{"num_hidden_layers": 10, "hidden_size": 768, "num_key_value_heads": 6, "intermediate_size": 3072, "vocab_size": 16384, "norm": "rmsnorm", "rope_theta": 10000.0, "qk_norm": false, "attn_scale": 0.0884, "init": "uniform", "max_grad_norm": 0.5, "decay_shape": "linear", "doc_mask": true, "max_steps": 11258}
MLP neurons of a small language model. Each row is named by its layer, matrix (gate and up: input weights) and neuron, and shows model dimensions 544-671. Each number is 128 + 24 x the weight over its row's rms, rounded and kept within 0 to 255. Numbers have three digits each. A neuron's up and down rows have the sign that makes its largest values positive.
A block is one neuron, or neurons of one layer that tend to fire together. After each block is what it responds to, as a language model described it from the Wikipedia text at the highest values.

L7.gate2050:116137085128134141112138176142098090107087129104114153175142110116096163130113122113099131110143175122138123154113134158149102141099118185147154126149106114190115136101089119119093131163094121149113142096114143170134145099114136145106105094117146120130101118125101174092129136110113134144165133113154097122142082133132151111123122112122120178122110136122159149124133123178136139108141
L7.up2050:149082145143171133134149163124157099169111130062116116171139103116120133140133109126124092197145198111130154145107105113116121126127141173127143097118112132108133096134160157139109145111122135087111112098115099126135124112088134121109159127143171107117106135157135116093150142106125140150137119115141120114094110088119160135124088174109097181140130108146141126103135094120099135111152
Responds to: Romance-language articles and prepositions inside titles and names, such as de, del, des, les, Los; also English determiners like such, these, those.

L6.gate968:117129123142081157090138119129122086132100142139130157141126126113126140127127106132147126111106154136133175114142129119137124116123111114139140135141129110078116176099120160133148106097137117114114144166140123088141159126202167119105154086112117128132149091137137145151114139148093125146148170097140077131113068105130112124164163156116108123127136109077112133137099142075097134119165
L6.up968:104088124128138156137140106102095102129121090107105192127117131085140158151082085126177140073147118156085150133146124182154103128125139103115140109155139130145136153099144146141199116088107131101135105124147125154132109136095108157113130127122124098137153107128100142142130105128116130130137101148139118123131180163125124121122099080130125151141121098087114191136117168081114138104172
L6.gate1013:175078162117099138136159130150103139134144139131138095124123119142106152113154146139165132155110104153105195147102126147084112108134116139105119122155108130156105123124094135100145160098092174123101166164123173113133173165125131137106122115133090095116162106114092086134136133138104128165132121196101126106120116128131133125123134140128131172143114127169150137129089113115092133101126
L6.up1013:093108119151093097117138153132111146114171135101126107127123116149146172139158077092094104114124099134146129165110128151151083107123129114102109148107121100134103129133098160123144084116134148163128117155150111115115148145151131116112151119124110145137159142094086139157109169093114092133154105127142097131118156149134112164138171117110121102116158124119152098121115127114121089148133
L6.gate1248:136119139145114133114126174159141100112137191101163118122105151130160081171136114146132098113075123126134140159139110103093102115144092144126102127107106172141125107095112188111179138155132139166108133120115063133096126129170132116138108115104098112134154139122089158129116155116093092075106186124088092090131112110149110131125140126102116140129114147102104122146176096126154133117114
L6.up1248:126100137101074126159114129154113157102125075121138138126136088124132138124127150169055100068124125117092138099130102077124128105119121109115118108168122141092086154116150114116120109102179128082106161111097150136115106129146133150077132098143118111103157111109129152134163148092144107156175189088143145104117090076159134100092170141145083135124124120091158116115146143099148111102129
L6.gate1839:125107130136094139113176125108115089145117183118153124103124117102147133129136113151148105112078132151105177152161093138087139103127116137119113131103133118104095125084108155104155139135112108169083133161114133156131140160166116128092124088127142094130151096119060097116121114112064099128155102129122099120147082112102099113170135189103115132107113123135113142150118097073115087114106
L6.up1839:172066156129076155096172165119132112138143113115145091119119061135140140170109128159168117093131105132113170128147114130138145121109133138147117151114122119143124124087112171126159100155106190160150133146105135122149119128129123135144103108132181101141124122118102119106113137103080068138191083158137132120127122132118128111116125163142145087134167122082129101144126109083134126101114
Responds to: Final piece of a person's given name just before the surname, often in tables and credit lists, e.g. Diet-mar, Gunn-ar, William.

L5.gate258:211125125120178156140121168138147126139133094104122144143112139117080142118117106141102158149152146107136095088086089151164115119128151124134081118132124109141137119126159134124096134103149075139107090110139111126107141144080131111120118100136117114096121129099107125124110138100124119126130100150114161122124133073118130065095120139153113165101120102150086139133146134096118118115127
L5.up258:119088136154117140108128076165126125126109107174104151099142114151091187153081136104097112119135148124118117138109102149151137120128121123114112123104143141144127167158145137113130127126123117122137103079126134142104146161070140113154124170157131146125107145127100133118127176072141078146148153128118126102119132132171144133128115132153110103076143136118145137140163130130129129129142
L5.gate823:106127070102127117148121053103150113169114112129136111114139141162090118127132154125106136144082123135132113101118111065135145125122084122133137115152089104098118133141117131143138127147130124126127127163100187152098125164120109115108137131151128119091088160105145144130158108133172088145140110128118116106101079133098143163122146102132089127128118164137116123122116150118119102134181
L5.up823:154117095091132125140103143149126090072096125149156128117115136126115119099131127166103140130097151133132084135075103119152087125092065127136136150149121110187147135076089125117121134121141098121147108156095166130132102179163144113121111103129160156112086113135141119107154121148168110143151118171183068120139149112103109120105146095132128140093144145129097153121149121176176129138109
L5.gate2050:140126139150163077178121142084123118108126120112147134127154161118139136145115169111105146182101140133110105132098134097139149114095112134131086119167108130143068117120135104128137129112132141099151123142109172119128108157130110117105153099156156144117093105129185166132141122115155119163126128129095133140138103112091119145087107134130119165130098114150098094124108078127119096080164
L5.up2050:145138082102146093096113114172141155140115195105128131117155147134160138128180111135113109122156138170125116213117082116102121122094082110179108144124104171125167131092129124136138130133128129164143070134208113149141139129119120117163121092177106150148118121143062151060114150091168090123160125094147129146099074098152105119138119112131134115126128096168103134121159104099146146115161
L5.gate2376:155088141124141138164124099113167149141133121091125074083181141124136138127117144119097117124102118119109118123100161127121114127125098111132136129141103094162106100118096115170205165137121104137129107146104114118103121180140114130110150150150153134141140117147123117112144091148125135139122134149143087090124107103122129143125121125138131122151094118114119126132135145097114136151188
L5.up2376:127113139095128091083112102127152093111171141111157128133103131098135118148163151142076111133142082140109110110153146104090114134111110128125158113143127131092139153101104134125135093135102164109097132144094145140094121122111099080120089099149116147094120126104142107139148122137165112133175163114095129136090146108107149104128140144163101126068122112115135099155151144131128122137159
Responds to: Periods after abbreviations and initials (Mr., v., Horace B.), verbs right after he/who (would, went, made), and word pieces after one letter.

L7.gate2788:128104088104138102143107106140157089148151083141107183119118153120097111132157135141155113170119156118129147139136101147051121137126120103126166103092115131084087128107120146088106195115134148156136120124095110184100117119099107126106137155116097166102110149159142139113160111136186140111137135129125113129178119112093147134128122119123119174141190146105100109145107163134122134154137
L7.up2788:069135159111126083154154072155144164143137123085153137167106084096083119179115106189121152163113157101130139147098128104149111152113095132172142134098128117115102133121130156115146161146085139103123116130116142135133150130133139155140129163148103134131138123147137122133096115100102143118162167155133135108127127132131114114157129123137097139107138147145108106114113149134129139168128
Responds to: Fires on the first token of a verb phrase after a subject or "to": modals and auxiliaries (could, can, may, did, have), or word-initial pieces of split verbs (sub-mit, comb-ust, must-er).

L6.gate348:090162157115111141110119092144109123151101090134105132116118094103118103098121130183124123150145096184125122188116145125119138080151100094145104110163119151126095130102140119096145107179115131127150151124064144091116129107176137132107117162139137123107122130104140126140136115137156155101127096143131142111135116136105090167137115116122111112140120133101121163129110152125106086122116
L6.up348:121145126098106107122110163121094089137093128095112125089076180130118125117100144132135156125133158114147138152118130160150110159181166098115130171170138154138109128110165107158157145130139118138118092129106159103172118126140121113122154200123155160077141130125166117142146122150174159106107160132137109099144151159096130116148130142111157118130136132128096149097118108139140153127118
L6.gate927:104104100132115115134133172114100086144142126086133132092132171197090104133119162140107155100114134174114134111128111117156111105145122110101150124162100129095081101097101145097159149092114154097131120189125159097185166137125147149132126120126118104099097109100148145110141135176171145090115115135107149114136145107100124135174128124140098156097108123108162116098105105136117127087112
L6.up927:133120147175121108131123115132109105155160096096129088089167101140129091146140123101123085140116119121131154126099155088129147094152128075150172138114132141112123155107113121120152128121082135120087137147131069129113124178132139155122146179122129073128134120111114138137135113152159084159116132117124096112159148137149087147118162131119150137129086134124146118125119131113148153116165
L6.gate2440:124140130147108133133131156138121089124127116089145136147059117114140136161144146136131101121127100154128157136134096104130135130138121114127109116110114114140130127106135145094115135121103163113140095156154133146159182121152141165101106112124108102168154136177156137115125111118125122124114123115117110152151108138155109110114102125142149182118140096143078121165135117081059140134138
L6.up2440:126138148119105143150117100131112149131124122139125120140112110153071106140146122120094107125162131134078197122158137124113113144143178122138143138127124147103120081158139095106121151184125152112154121123126115122157133159099106105119111070114126087103158123124169163131122122140114122102128122157125126147140136147141111110148144098143111099115122126106124149099137122160150136129131
L6.gate2525:100101111166125126120127169158113156119147077103103135113111122153173146090133150162089130107138136127092158104129127136157134079115123187116146136146092158135137101098131126136146117108078146154121113149159090102164132156187138112080125154090147119106121096115116149132135147141137101092110148142143128113164142142143165136137091097089087072137120139093139159151109124112155128122125
L6.up2525:153135121164106093123112147162132188115138095161107129097146113088129170118151120129113133119122156150140161124126149122113090118125126108119168114131132048126132072122078113122123116117110133140103116187139142112163142130113117126151136163163122070116121134087139120129123138129189148105134139154161127143088131128112087130123125144128159146160092098155150147186122120143134102133193
Responds to: Mostly the period after abbreviations like No., Pos., Mr., especially in tables and rankings ("No. 2 Alabama"); also number cells and mid-word fragments.

L7.gate2857:149095124110124136116165161113127129116120146130133136130102122157131140135113155117137105130124125115091123144122090139127109113115087135142155133116113104139103148112090140136119127135127119098139139130099113154129136150130124179118092085098118116151133083143085111158105149107070109120140105150147145089150107155133105109147132151156108143105141122127120121164140090069111089115162
L7.up2857:145110152123117146112164140133142091143149127102125127147111105124122154134122160137137090132111147150090164169171120138135092117185111130178133156164122116094130114097127209132130115107108130164102106124106123102114190120167140107116112112151119148087139133128140121142107117117081102111126111140146111095075098128156099119132101171106134129120156116114095135145155164063119084123108
Responds to: Last word-piece of a person's first name, just before the surname, mostly in tables, cast lists and credits, e.g. Cynth-ia, Thier-ry, Stéph-ane, Matt.

L6.gate250:160174126116184150138126093162106107115142093112149166111122143108183143124101099114132125110136121162124170136142128121137140111122133152133117144131104140149103126136111136102125133110136079094148150131115128116094138110140131122138130147116117148121137086143118124155136112133147134118122128126098139118137169151147102104122107107102120170113113134144172123162123119115110140125075
L6.up250:166099118116101125148128099133129152120143132110143172151137165164147162147115117104101161143142133126147145107172138100103163120117135115134159119136149116129125103083093158105129127113151143151151144143139138133090093072146170136171144155117115166161065112095106110164153099101079148117159082142134154094118127164134132131104132165113133154126118158122110125118095157094118146141123
L6.gate445:156120103175114137134116115135155155139119142148109158113152106165089125121122126133161179110148073162148162116151148122111118146144132136130107144147127126147142174132103157082111140128116143129117102151119129147069138139109135144118150188120114124126106121161110148169118111151131115140112126142087081108170107161125142143096171130161131137152104120121134151105064126149105130093100
L6.up445:128132091109063146071119110145147124070149102132114130080122128117145092125129106159130133118166108091157125149096109103160108137132118110111189132095099131122144182128111108086110141119173134125128159107159103150130118094112127152145115125088104125109139168146139104113150121140127095120097123096152126089123128122137123116088160104148128103134149126103151178117134112132116167109127
L6.gate653:144143118129129135107167085087114130127164149062130153083169122126119093076098093115097148116151132129107141101145125143117136111143121108128112117113112149140117157143100166128147156119112139105116104161086119125153115132113121128125117181132128161142057119113103141141117128145135123142129105186164155097131107149088125137153106127102123136133131131101140148133113130159112097080152
L6.up653:113145136125133140096127111152160113135158139110148149115156127147172164095108043178110129131121155117166110143127094146152120118115166108165080153131112143123125116157129124165109185127111120090098113139083095109164153073150130146122095144096144121135126097131111167121091129141118142166113088164177132117125110145144146105147102078111130142160145116161164076111151151149105107137170
L6.gate1346:144147092154149118146100056147181170112161142137136139132137204150131143118122123147140145098124155116119147110147110117126111089181154154108125105176130147123107136161135160109154130137127129123136139179124120122149133132142137098134126137133184206146135133157145131116123140116163129116161134122164129135158099129114155148156119112141130170080128167165143155134081090135115139119158
L6.up1346:143171152125140099130093125123149153097117111122097112122117125157104156097135130115129167103119119123131142115104144140088164127123133146089138123097113092124120144136124126150102135166180104119151135144112109095135122129084112176109137112111169163116101109096124134159150144113121117108209146095127074116164119114118139117146158134111092128088113153172097112115107105117104138071116
Responds to: The pipe opening a table's second header row (Result, Apps, Goals) after empty spanned cells; weaker: "of" in titles like Secretary of State.

L5.gate707:143100110128124135153134123148143123130141138127135110121127149153149129116093144128110128105122127132136194117099127172129097096095141144125109142114106105153137119105078164128163160159083149119098120142135183141168104124117152124128104151138161119122083114109105140053119137119138124101107180144123091097161099130095153123118132141123121132160111149122106153137141087110116151171146
L5.up707:118125108120169133112085134150138121126133138096104123119135143088083151099124077139087107141108149136130121134100120097116149145136111116171138117142092144116136159116136147135136107136135136187143132141124141132146177144080108103149109126122094184115131129130110165142090136108170091126133131167140126169123098067109147166135113115115165148107149122153121139129143124173135096111112
L5.gate726:110110086119133090112137121147148135136145116134105137101135167171130071136150137135120125111142143126103178146127100108127167108081093131099114120150059102112129121132111149125136122153115132134123146110101139112070122135153125103085141172148111137138097140122138093130123081154165143132154120139118134120125125133092142163146097157128089122120118176145116123102143114115152131170102
L5.up726:095128095100100116169133133108156174141129108165095167102149099156120131099097089123153072114168104119100118147132166162147138130159139156126139150150121145146138136174133134157116115102113114118152131136114135160173119130095136148112136138110156149124107108124142153132131141105166105125138118148149149151163152136117130160141119117118091124106137109149151145129172138109112144150150
L5.gate782:117160112154087118140118134130122082151156145082114135136146124150132154114112144120097176115168123128115118132131132126099156091163117139112091108111107114152107126121161129107165127170100158130127120122055171123159162133122157139105113144159129110099153114137133176151112108092129084124095112179073136123131098108104128156137095111112157116117106165098118150089134149118109138115154
L5.up782:110128122102107134140107120100148172136183178144091146121118095157088106130147125122147144133111156112142136158132143147169125122126081163158087166105128119088168116114107119200127132114146122172085146128117165128154131166172134146115144134141064148127122108114182124106130130100154151154127094104169115176142131123102094118114131164118164084072136109126134120105098139135116138153172
L5.gate1494:167136114139128109143156130127109164153143150114156114100091082135118112129150140157122152118138121161177116117117116067107131115113078136132127137134116157132125134145112157137117117147161144138127113133122158139133167122094156127150123174138152105095125128137132131145141083124146132101113132129125093112083128152117117136109117124147129149115089136127114125131141132106159091101112
L5.up1494:158163147136106110137142104131128102173129170182158138108175096162126120149133163149129136122094102143119137105072126145141153149126093128132127095103143106118123112138150144137151135151163126102141135052141130098129157141145187127118118094137118145119117131124117147162116143094174153164129067126142084144137127162119135164170139147134135112130115135147135110146084116150089125127149
Responds to: Mainly the period after a capital letter or short abbreviation, as in U.S., No., Mrs. or St., plus word pieces after a capitalized word start (Ph-on-etically, O-man-i).

L5.gate136:158097108091102146102121123143131147176152132109130073136134129120133123138118099153144181122139095112123138143157143165122160066122148119164133140132096097152061083114113136148173160145128128110177107135156135138099084144164150134112144125131135130156117157115130107125150132135121121129138143152105121177172120131114128116079166139108091137151142140093141159077140125147145105150155
L5.up136:123103130117096165137118139093130125187101095136111147086151131124130090137158101120120100101149118132145141068152109131163123105121153126137126120141111128138102126076074126164186106133121123142175171086109103107134135120157123107120113149145115118131082118146167083084173141164123151150162143101085116152153145141160109099146110115131166086157139120123086124106144137125186109130087
L5.gate1523:128114146121131133145133116111143112153099109169131185107083132139152114123113103142110118137148130117176152171154119130125125128123099164122100140149133147133143112102107112111133110155110133111139127123102153165146107089142151128135154139161117133090118118144131158100118111131112156093114152152160093150153135109123125135135131143093178127170165099142154159121145072158156078112132
L5.up1523:102081111142115162144133122138131149134140134143198119110132145104073158172141099107162108096109129130066170115057157128139150135119120083129140144112124131089124126117124131170135152154110115133144142128119153155120137147107123142155116153098159139095107123135131122106130167125131162093126101101159130136139148140111076138144135122140108121119152118124154109101137124118132111146069
L5.gate2565:126116145135120122127129181124111121149119164128155109120134111091147095127149127166119139107148128165105156141091140142137146073134107161070129112164090076132118122140118138126094124101117114137135111151117126155148152150155141100122156135100160119116142132099140161065137139156092091103117153127111115087111095095117131102144170108091106179122129093138107142112106096130080130148132
L5.up2565:120136120087128126128090127103153141096148174134120148099105117138106130091135124145174114131142079186109113108086103134152091098115145119076145077111122136121114130122078142146105102100081154147147106138135125119088143148124128171155088133115125097101097148185134109109107133110195157131079136127118117120182147163100138118123109139136114133118054151115130123127126127154135138114161
L5.gate2937:171111113147119128137158105142110130169143145120157169098151108159175123100140118116106119103161102155143095099144110091156123128109100128134120144130111118148086148107124131146134153103145089145162094127110126103151126108135151122143120128111154157126123121153105131178132126147104122123116124133138116141154159132114162162146149169183148136139153127158097126105160136121111120101120
L5.up2937:146110085161132132109130114124098166098141140174100133116108124136104131134154088145108107102092180139098151126170102149105130106112151095173115092138129108125178098162105164156126139103127116109128152140114154127154130121109120147135143175095123140129140137119096112140142145109112103140112119138147110149107124134097150121112113109127141140137149098138164153092160117118109120096154
Responds to: Second word pieces completing proper names, especially the "id" of Ingrid, plus Ol-af, Em-peror, Superm-ar-ine, and weaker table pipes and line breaks.

L7.gate843:129128091151142123143075137099128149135160153115142177108155104146061119121102137143095141133144106156069131168108173128149174163119142131098132133139123149116140097095127175107152127117086131113112158149121144135113142122157136129123092145167141127086113129132114120174157135164151128088140138129111159127136135158131162132163099147126168178130071128140119154135092143147132095154118
L7.up843:131135110099150104118128120130124088148144120157096133108105080105111097125102109098106143129114119154156123100111126122154134130127142156131144177094143122140157103141138119116118127137121159120104151181125101088169128163144120116081139082122121099187115111101120101124161143094141102120156134149138103134139104130091115093112152171126126106142121135143110153132101129104126122114122
Responds to: Periods inside abbreviations such as No., St., U.S.S.R., pp., plus header cells and numbers in pipe-delimited tables.

L5.gate1440:127126108120139076101139164127116079138118188067130139102106111145123092121123092148098129134115094154116137177109151096116089073121114086164140114087103099131086117073125159081123126141133149133125165116113156107114123125152164126095114123115085146144100156146134160133111174170104103131117134073126099116133137191099136124056117120147160138113176154141093125136163128140106179146156
L5.up1440:161119111148108103142110091130128142140109160168118156139055126112098130130144154150145136125127100132116111163130143117114102117109118132150150090089132156106057144094158160075137168124134119142138149117109118127127120127141136118115108135097098172171116101162120175146088112121122188117121090140119122123136126144137125113105115081157132116095146123123127116158149152091096123127159
L5.gate1790:149116116155163108144165147150147106117166144110121144153090086149122169110113117143103133167109132108137122137139114133148160126144142084108112114115128087125105098144097127096144100132121125143134106136127148150094127082130161113110140128119137119113094134157122121111146103187109113103091122168119128119137127172161137138124143127132098141096145120134113095171155115120121149133150
L5.up1790:125127114152159145107130141098078095167157186109124121141092115122099111150107085121149113105110123119149137154153105156131132162132123116128115154134143139149115135142148102134126128156123122107119118182154134164119120110109134147129144129080128108114082116140154151112102113172098142164139134156148107129080161133148127138124110111134142140103146175108170114117113099134145132134155
L5.gate2866:139137110166105104117125137085135095096140166137156161113153082131136134107122097147149131151102122112122102150125130156120118106139157099151093150111133137119096118116083126111095103165125118147098146146102139151083128148170130096124152158113127130164131124157146105108170121176104114157137117152153131126123118157088115166095090168126103093090165122151102117128151099123130160159143
L5.up2866:107143123147101130092108147114141081107148154096118078120134071146117153124115099196123113101086143117125120162136124132083081124119129099115093106087140122125123130118118105135127152156116111125112093108113140136115144121149114096092096124145119103109106110158125119099166138131099136135168119105153122145123146178112156140106120153107140124122110130096118135128122116152096150161176
L5.gate3025:147141114212179104080137128181086125128173086124101169146120161131141107132152064093127118148109123125108165135109084182122138136121167119138097109128126119128115123118114128106128122149159115073137124137174122135089155123142126179136136133134124140110160148145132133130106119124101107116123076106132109135130123126150102120117114096155140115123127152103128126134162146125079119116090
L5.up3025:135158160190172123127135122170117097143162092090079149146145137137094139160162126088140104136094132184123138142137075145153136159108153108133139143141117125147128118114117123100138141112129115091172128149160157165122120130131162194132132147140153112097144161141120129127118099119101115142155056131163100131119152159205138128164128080154125148143115117107103153105116125127046133131140
Responds to: Word pieces inside non-English personal and place names, often Spanish, Portuguese, French or Italian, in tables and lists, e.g. Car-ball-és, Cor-u-ña, Prata.

L6.gate771:098073175124093138152124114055135083125168148136131126144115124135161138146124115168124133150109089109095146172098120146102122111146127120149141079149114087137104110118133090138120129137079141159115114102087132164118132104085149128113080136141117103184090110124162134146139106147132095105190129094112087119129132138136153116171111132140130181114129112123125115145113107130114142128128
L6.up771:126159149159118168098157172120156109109132127121114135159087123042127113046098095122123109116154122096167138135137108169117161105089155133128120101091152115153128108166119107082121097119152122111110129105128114124136127087171146120125121108134156097137143151116116153136131127118081119107172178144126127135100105101108141140156122110103137157162181113104106109102090163137143150148120
L6.gate899:119114129116159174193124142117138114149123122149094123136147156116100100160126132136094162163144127072106144110115138113171118106145073146139140104157099142119118141112135109112146107123096171135145129124091147116122090124152155098097130104123133130108129141111163152102130137090123111154157136147115100090133099113158133095151088109137123164176136126115150132145140107113132128128170
L6.up899:130125121156167164188136124121128135139082150127107114158134126125112123132163082108116132132136124155105120127121108146123130115124125096122148139160136137121145137122117112092096167114100127131166110114132142096114155138144139084093143114115104162121161145139164109062173105129116105072143155131128106176104084148152139111095112125142128135103105113126137127111155076123123186150115
L6.gate2402:161189089107078158149140149110115036145102152122083113086148112109103121120142127147175132165120102156137137154120150177128091125131129162099136115131100104150136076109113134091160102099095118123118106158128122129161134136098143152120118162153132084117090118127155104116141113116122151146138127144090077167134133132096143088104119187101160148123130136150138153138130113101126142133170
L6.up2402:152120104143114136151116128133144120128095118097143091162150138116147175113136111130121091159087103113126145127171140138131159150125119162109118114147125149206151119132131094127162133134107090109138114158120136099126175086112111073113152086156093125079104153145117161110151093101145144133134112142123143146167140135133144086050110116163140111126136153123126145078157106101114145113137
L6.gate3040:113138105110144124114153143119103169139137117088161113132084116117135127086112127119118127123140166126102147173101148169093134110127138133151104128135112107131148107118126110112108128121126147148146120129117101150129116132129144090128146051178106105187127153171129146119138113148144127135120104080123144110135124127122080118098155088138101150106132141172109109150117156115131140148151
L6.up3040:115111142128125130144146120126128110111107154148109130151153139115031123110137159114134136112149159136120164133084113161113137103127157143124141121123141127206115117141096122129111081142130141155134149176105126150139145109117128089147150128091142112135127132140159142133152105119124106116148164109119109138149118196115145105153110068153134157095114115091138151089139142134162159164090
Responds to: Pieces of Spanish, Portuguese and other Romance proper names, often articles and endings, as in El Indio, Los Gigantes, Figueiredo, Les Noces.

L5.gate503:102145112154119127099153081149125123097150136114140130109146132121159147148151129103105125130100080093153143147193093143130094109164148140112151132141111157135126164125105071102152100112105125144111144112132125119163148121082115161112132121148136142133088069123101136082130142145120094105107120130149083118159173153132153123112117108143107136121125164126164167150127113142123144121133
L5.up503:133115125160074147087097133114085117123139138109087143151127135170148111137112158129111133160155050111103123146125089142104122156106099122134126115127136138114097175098111116147121136160118105130137134147125130178107147106139077113099091121070135145089107113108113135164137143118137175105122116162109126150130109126099125157102153128153116134142096124121109124114138085143120106105107
L5.gate1000:128159146137137142142118131144102138155151095095138151102134120140147095108124118125151139137168132133078143107104094127128150139136134139140093128186123170129113127125093180133111133137104112157156188190145150144109138138119144108156091171131143121139145104149138180121185108119143142117135121120150141120175173145137105137130121126106132154125101126114122103156183118121154092140090
L5.up1000:119193162179147115157115096135152142118138145108154130157122157115119140200139162128161100141118121085149105140107104096173155118170133105157147169096124117130147119169138127129146141125117087143162118177127142108125131085133106130118124149116134150148143107138124120175132130131144111134131143191143151132083145151138128189135131100117163155138104102109146130144152109121131122121140
L5.gate2498:082190123099114158113119134101161125152095129122135139167130145174160118156118160132120156112103123142110157151141101097099099084137109141151086139139111199131147153143112121095131131102101095175137130141128167162111181117155147123101098146160110134096137127121106183105138126144099112105079146119110151135121102109133139125147066160188150138134138152101087148094121118164108116140108
L5.up2498:092154167108135141152101135121137135118144136145102115160129103147137163163126156122123100108175138124141116143167118135154118122094146159142108196125125179152161177155127092113125136071140100143129146156137112124152137140110102136166126112140088131079139140106162132148105138115127125123083149147144175146181122148176133141115123110154149137139134115078164131123179117161134145170137
L5.gate2499:118109145155115135117170123064093121166120102076143150103139108105110092108132153116159125161131142121191104130112124120156140103164154172138098118163102105152139088096128148066140120103101071124147150146127123125153121128137129147118097118093149133147165102130111154153147094168152139171123106170169149145136169124167107165126093104129104131146089144134110206125136083114104124147117
L5.up2499:124127095072137144120153139122132134148164119137122140138138113119116100106120154157147100134141150079137134121102112147155121133164127126102112137117116158114139114136130127113156120095101096148171122118143110115133160128155105146169105100118113107173147133136111123119120167104115146139123078116131140148129150124132115141121122106154109102138116134144126154144175107116123145143118
Responds to: First cell of a markdown table row, right after the opening pipe: rank or track numbers like 1, 34, 2002, and header words.

L6.gate203:145117143104132128203155132120083119161149093064124125120153166187129123145150142107133144149177134115122145185134112166110135123153123097103154125097084167095112116148139106096106088148067103135131110164105131115143140151156161138135114171163135140121113124134149181123141117105112111162094086131092116143068093178130121133111156110138109139158100169075116112143118129146182128119127
L6.up203:135141108104096087146115149043098126123102118172104131117102123153137136164140127125117106128126160155100119158126135145103181122118089172111137087141123126090137117160142139124100131148127111110176081136143151134159111135134143139131111105144152163159118101149131159156161093063127189131122158168166146130143135134164093180157134119138151143165122124121163099117173092134159111109169
L6.gate720:142136116148092083078079140105108155130186171106128139148160121122148064159123126148141142137172128115120098110118152161136122139161113163127076132166104131101109088132104134143120145134123142128130092154095129122111119151154143120123133166156139115133154119118167141204157164122134144101115147140078125105149122135109104166095091120107102154121179170104110149156103127128126139146135
L6.up720:160089140138134131114089132098106127173121114094161173119114135111120145165112101128151093138109078135161118150087092129129086135160122089128132157131119150133131162137128079118096118138099143114114109159163151095104099132151141158142119109173140114148122134135182137180168167160115120143132124095112136122135123101111093139147129132126157155138186078151082102103123137125114117078119
L6.gate1931:115098101175133083115138150063123111103184122119101136083115137108135137110108164133146145134150172099150145132143134112129152113107097126133114129112079142110094138124142110092095108156140116131106071160158134118080125154111118105146128116172111124132120123171149145062148099135119155151112161138137087163092153104129171113130133121172116120122122096128118143112125114133071108135157
L6.up1931:163101112146164119110148147079145126117173110101114126096146129109120157119113190087149134143148138141145144121145147138135167071095164129140113155127130132091118085104153147101123089169124136132081123165139111097139127126108144145177114092103100106101166149131125103080123106130117147167155143110172129193104148177150132139156112130165161163123119069171170124104136085130108143118130
L6.gate2028:074150144163126166133139134093100123129196137129138182147130137121114095142094175147140097146128171108130139164120166144136065124118088127085148139142095126114136145157140123108143166137079145131126103128088127162103179142125149102125131154075167115119083132144117149151152135168140094162140148128104095100151179124131110141148140136158142157131162143118158151160139110092099074126131
L6.up2028:147090164163122146083104157140100129126156120136119151123117123135132148129175127119103126181108160090109091149094097188148135139105138149111071119133130152133159098112113117151103153125132125145173101112141095160130115138076104111185135156085117147151146142157127149131096127131112142121128162107132141118171190135090107166166109132122141144146146116143178110095148138119131108120146
Responds to: Auxiliary did, does, do, or Don placed just before a negation (did not occur, does not appear, Don't Cry), plus scattered unrelated word-piece fragments.